Part of a small language model's weights.
Size: width 704, MLP 2816 tanh GELU.
MLP neurons of a small language model. Each row is named by its layer, matrix (down: output weights) and neuron, and shows model dimensions 336-463. Each number is 50 + 15 x the weight over its row's rms, rounded and kept within 0 to 99.
After each neuron's rows, "raises" lists the tokens whose logits its output raises most directly, leaving later layers aside.

L10.down2192:45 58 52 72 48 30 49 66 45 59 78 32 42 54 39 71 27 30 73 44 67 67 40 34 68 55 49 31 62 60 39 55 37 62 68 65 59 35 50 38 61 53 55 63 70 37 49 46 26 52 54 57 47 33 56 63 49 42 52 75 60 51 37 51 10 59 50 52 64 59 37 14 70 68 78 44 30 70 32 45 63 43 79 52 59 39 29 54 29 63 56 41 53 65 74 74 75 75 22 63 42 37 41 78 47 34 40 38 48 40 59 64 63 50 10 55 76 49 85 32 74 58 66 65 28 56 60 59
raises: "0", "M", "J", "K", "Q"

L10.down52:32 61 44 56 13 52 45 49 72 31 47 60 39 56 59 28 33 49 23 73 35 40 57 47 24 39 37 53 57 65 28 35 37 61 62 48 33 60 32 39 43 63 50 37 48 46 60 54 44 33 24 30 51 23 29 18 46 49 55 43 61 33 32 42 32 42 59 42 61 43 60 62 53 26 37 81 58 47 33 76 43 52 60 44 52 44 28 46 50 37 42 33 59 57 75 47 21 36 64 88 69 28 69 59 37 80 58 66 54 43 41 51 58 63 54 42 55 42 67 62 55 71 74 55 80 32 66 45
raises: "ies", "ency", "ization", "ity", "ities"

L10.down475:40 43 58 67 57 82 35 47 84 51 48 73 62 62 52 63 65 53 32 40 34 29 53 49 70 35 54 70 47 53 11 61 33 37 73 32 45 34 53 54 62 55 70 45 49 13 36 46 52 64 51 64 44 52 25 64 61 35 34 29 38 42 38 66 71 54 67 47 59 35 49 38 47 66 54 44 48 52 29 40 09 59 68 55 36 49 44 47 49 41 52 53 60 55 36 44 70 34 36 46 45 55 57 76 68 44 68 32 70 48 68 71 48 51 58 52 26 40 53 50 43 40 28 66 56 38 40 74
raises: " by", " written", " only", " most", "–"

L10.down703:68 29 44 34 36 61 47 48 43 48 30 30 73 18 31 44 52 57 79 32 48 78 57 46 62 59 41 41 70 42 55 30 34 68 61 79 60 45 77 21 56 43 46 74 35 39 59 58 35 78 48 57 16 44 30 38 48 47 47 48 64 45 33 43 64 35 32 31 52 39 56 71 40 53 63 36 44 69 57 46 30 55 84 38 44 42 37 41 72 35 42 58 43 42 43 48 54 58 50 52 53 19 44 43 57 42 51 36 62 69 39 65 59 38 44 48 52 66 90 59 59 51 45 47 39 68 53 55
raises: "rum", "so", "una", "re", "ug"

L10.down2238:36 36 49 31 68 56 81 55 50 44 34 37 97 33 46 61 61 29 71 21 82 42 32 57 55 65 48 54 19 49 49 71 56 59 72 34 77 58 89 43 63 55 47 69 44 44 68 32 66 47 79 45 42 50 63 52 70 49 59 67 55 48 34 61 31 56 39 58 53 71 53 64 46 45 44 67 40 61 38 39 38 25 38 55 45 53 73 20 30 52 58 47 36 57 49 61 49 50 78 52 37 42 44 13 52 44 52 48 45 46 46 50 26 55 37 48 54 39 39 53 70 59 48 45 34 70 42 45
raises: "de", "t", "dy", "ta", "tch"

L10.down489:82 43 18 51 33 75 44 49 50 37 79 63 45 42 48 36 38 53 56 42 27 52 71 29 58 34 37 37 33 33 27 34 52 52 45 37 40 48 74 44 44 48 41 64 63 44 46 71 49 59 40 48 54 35 47 49 47 54 52 54 62 59 47 64 45 48 41 62 43 65 54 82 21 52 25 67 50 48 68 50 33 58 15 69 56 47 24 37 35 31 44 49 78 41 22 38 65 32 37 61 47 71 44 70 40 38 11 60 48 59 60 60 31 93 39 41 51 56 55 52 48 57 52 63 49 65 37 39
raises: "no", "les", "ian", "ec", "ico"

L10.down2041:47 48 40 36 60 60 54 39 54 52 24 49 47 43 35 20 53 75 43 70 45 69 39 34 71 51 57 31 32 65 25 36 81 52 60 43 53 23 34 59 47 60 41 34 38 39 57 62 47 51 60 63 55 30 25 61 42 46 37 67 39 47 43 27 58 53 59 83 23 45 29 83 83 71 40 65 30 74 43 66 41 50 61 50 69 34 75 45 55 36 63 51 56 34 51 60 51 62 62 34 67 63 46 37 40 53 30 43 59 27 53 35 63 30 51 46 50 37 52 58 42 52 34 69 58 63 54 26
raises: "h", "ide", "um", "rea", "mit"

L10.down297:49 57 68 75 50 60 40 66 56 59 36 40 51 50 45 53 69 39 64 69 50 67 57 58 56 50 67 70 60 60 32 57 26 27 62 37 14 50 56 34 68 61 55 19 33 67 54 83 47 46 60 58 69 45 82 45 61 33 42 72 36 47 64 42 41 28 67 46 44 59 59 57 66 44 67 33 57 49 44 37 60 63 39 52 77 36 71 56 61 49 37 54 28 55 28 55 48 49 41 42 57 55 46 68 42 66 70 62 38 62 32 29 64 67 59 42 64 58 23 57 29 26 49 16 46 62 43 41
raises: "–", "-", " through", " to", "a"

L10.down2621:30 50 52 71 72 37 58 56 46 51 29 52 68 62 38 77 42 39 41 32 42 40 60 33 70 51 60 90 71 54 23 63 98 50 67 61 56 53 52 38 58 50 48 77 65 59 54 60 74 39 44 41 60 64 41 83 33 25 47 50 48 34 58 45 36 38 39 55 64 31 64 49 31 65 46 40 76 55 25 57 50 56 50 45 37 52 72 59 71 22 26 95 73 60 47 17 85 37 68 31 49 31 35 49 51 61 52 44 53 50 23 50 42 69 26 64 34 59 31 51 50 39 56 48 51 39 34 15
raises: ",", ":", "-", " and", " of"

L10.down2556:50 56 50 49 97 58 39 46 79 69 46 62 41 44 51 67 65 46 63 24 62 47 65 28 28 35 39 93 42 63 57 68 90 99 31 39 37 58 36 68 59 73 55 69 58 46 46 44 72 52 52 78 46 55 43 50 24 36 44 46 27 74 74 42 41 57 50 62 55 31 32 31 60 36 48 39 46 37 37 78 59 68 52 17 51 36 57 57 48 38 33 46 48 49 60 12 51 54 55 48 48 37 68 52 43 45 32 55 76 69 47 74 67 59 54 41 49 42 54 50 38 41 52 62 42 77 53 50
raises: "ine", "ma", "ise", "ible", "nie"

L10.down2046:41 50 05 39 51 53 74 58 56 52 49 58 81 36 24 78 59 54 53 56 50 49 57 48 63 42 66 33 58 45 57 46 89 39 44 40 45 34 78 68 29 39 51 41 44 64 66 41 39 50 40 44 69 41 49 60 62 54 50 51 83 37 58 68 60 43 20 40 71 25 38 68 33 70 46 55 38 48 39 50 95 49 67 41 46 67 59 22 45 44 39 73 48 30 46 55 67 32 40 47 32 61 69 50 71 61 61 50 54 19 64 72 50 48 46 53 54 29 45 50 42 36 48 58 69 58 57 52
raises: "ta", "bil", "ide", "tro", "va"

L10.down932:37 49 43 56 34 41 48 73 54 66 50 38 49 55 49 41 52 77 47 45 31 53 71 47 58 45 60 66 58 41 52 49 14 55 53 36 55 53 99 46 41 48 55 58 42 74 35 73 23 53 52 66 58 27 46 43 45 58 48 81 60 71 65 56 73 29 00 70 47 52 17 50 60 62 41 40 73 89 59 54 61 41 48 47 19 43 30 71 27 58 64 26 42 66 43 52 61 40 53 57 38 67 48 34 24 54 49 68 76 64 68 48 57 52 49 79 69 42 51 50 60 39 27 62 48 53 67 60
raises: "ology", "ography", "ological", "ologist", "omorph"

L10.down1567:35 63 46 51 63 57 46 69 32 61 57 57 46 54 53 49 44 48 38 52 64 76 49 25 63 56 60 26 47 56 45 62 50 57 43 29 45 33 44 48 31 72 57 54 42 26 76 50 42 52 60 54 18 45 60 83 34 42 38 46 68 44 55 60 57 48 36 49 48 53 52 83 38 45 62 33 31 64 45 50 48 54 41 52 41 66 29 71 33 37 14 23 50 24 53 62 44 49 37 50 50 52 43 74 50 43 59 34 50 57 47 56 57 70 46 38 46 50 70 43 71 38 48 61 58 47 46 51
raises: "k", "va", "ven", "ide", "don"

L10.down1453:60 51 40 76 48 65 41 53 29 55 60 67 60 32 63 32 48 17 43 29 44 23 51 37 64 40 36 54 62 73 50 64 99 42 70 38 29 50 58 66 46 43 50 61 54 73 34 49 29 50 51 68 42 35 37 47 43 32 67 34 31 46 64 27 54 46 66 43 47 57 40 62 61 45 44 29 52 35 37 55 40 49 49 81 49 38 50 49 35 35 15 66 51 80 56 33 60 48 54 29 25 77 65 49 56 45 38 69 67 65 29 40 46 52 49 76 62 60 73 53 39 05 28 62 65 46 56 49
raises: " it", " that", " \"", " he", ","

L10.down1589:37 39 24 39 38 22 34 42 53 48 26 33 38 41 33 53 50 49 60 77 56 58 36 21 38 33 68 47 68 74 33 40 31 59 53 66 30 29 42 39 39 62 51 59 49 74 41 61 59 45 53 55 61 60 31 47 51 47 46 71 30 70 71 50 76 20 55 41 43 47 56 45 46 50 67 99 24 37 36 47 53 58 61 50 26 45 27 68 79 23 58 36 40 30 64 43 53 55 41 58 43 58 20 45 59 54 45 60 31 57 43 49 41 73 18 64 49 87 57 43 42 32 77 52 52 24 35 42
raises: "iller", "ug", "et", "an", "ill"

L10.down949:57 41 20 45 50 39 38 62 52 51 32 62 75 51 36 28 78 27 29 37 62 41 48 42 71 83 54 12 44 39 32 44 46 17 36 43 59 46 42 51 33 55 62 43 33 22 44 36 51 52 66 59 68 42 50 42 29 31 75 56 61 51 66 61 58 63 60 52 49 45 44 36 25 72 62 50 49 41 28 29 59 36 55 48 49 57 47 50 67 11 65 40 42 46 73 69 58 55 26 51 43 53 52 68 61 43 35 71 47 36 51 38 40 45 31 48 99 41 62 41 65 73 45 54 51 74 78 28
raises: "let", "lat", "ar", "hal", "ly"

L10.down1128:59 19 65 45 86 25 37 59 36 53 56 86 42 44 40 42 59 49 27 70 29 28 67 70 50 55 55 46 56 50 45 55 94 52 51 43 65 42 59 77 66 67 27 46 51 45 19 33 67 37 37 20 62 65 52 47 70 54 24 35 51 53 60 42 39 43 68 34 23 34 28 40 85 42 38 65 45 53 75 69 66 29 46 33 57 50 49 50 50 84 54 40 52 55 56 49 46 72 62 50 68 52 58 30 39 50 45 37 42 55 22 53 35 79 50 58 91 47 21 47 63 78 50 46 86 55 44 33
raises: "ous", "ant", "ants", "ent", "sson"

L10.down1943:34 28 74 25 53 37 47 61 45 14 51 60 49 87 58 41 40 69 30 41 36 39 56 34 37 71 50 71 48 71 41 78 15 54 75 41 44 55 58 48 50 47 37 79 62 52 51 26 52 62 49 61 07 36 42 61 56 62 40 73 41 31 47 70 38 44 65 31 46 21 50 74 44 49 67 47 54 70 56 65 29 39 37 54 39 64 72 43 43 66 59 66 73 46 59 56 55 31 52 35 33 60 39 57 37 47 47 69 41 66 63 64 73 78 40 42 45 38 35 42 47 59 57 40 16 47 25 54
raises: "aged", " within", "aging", " on", "ized"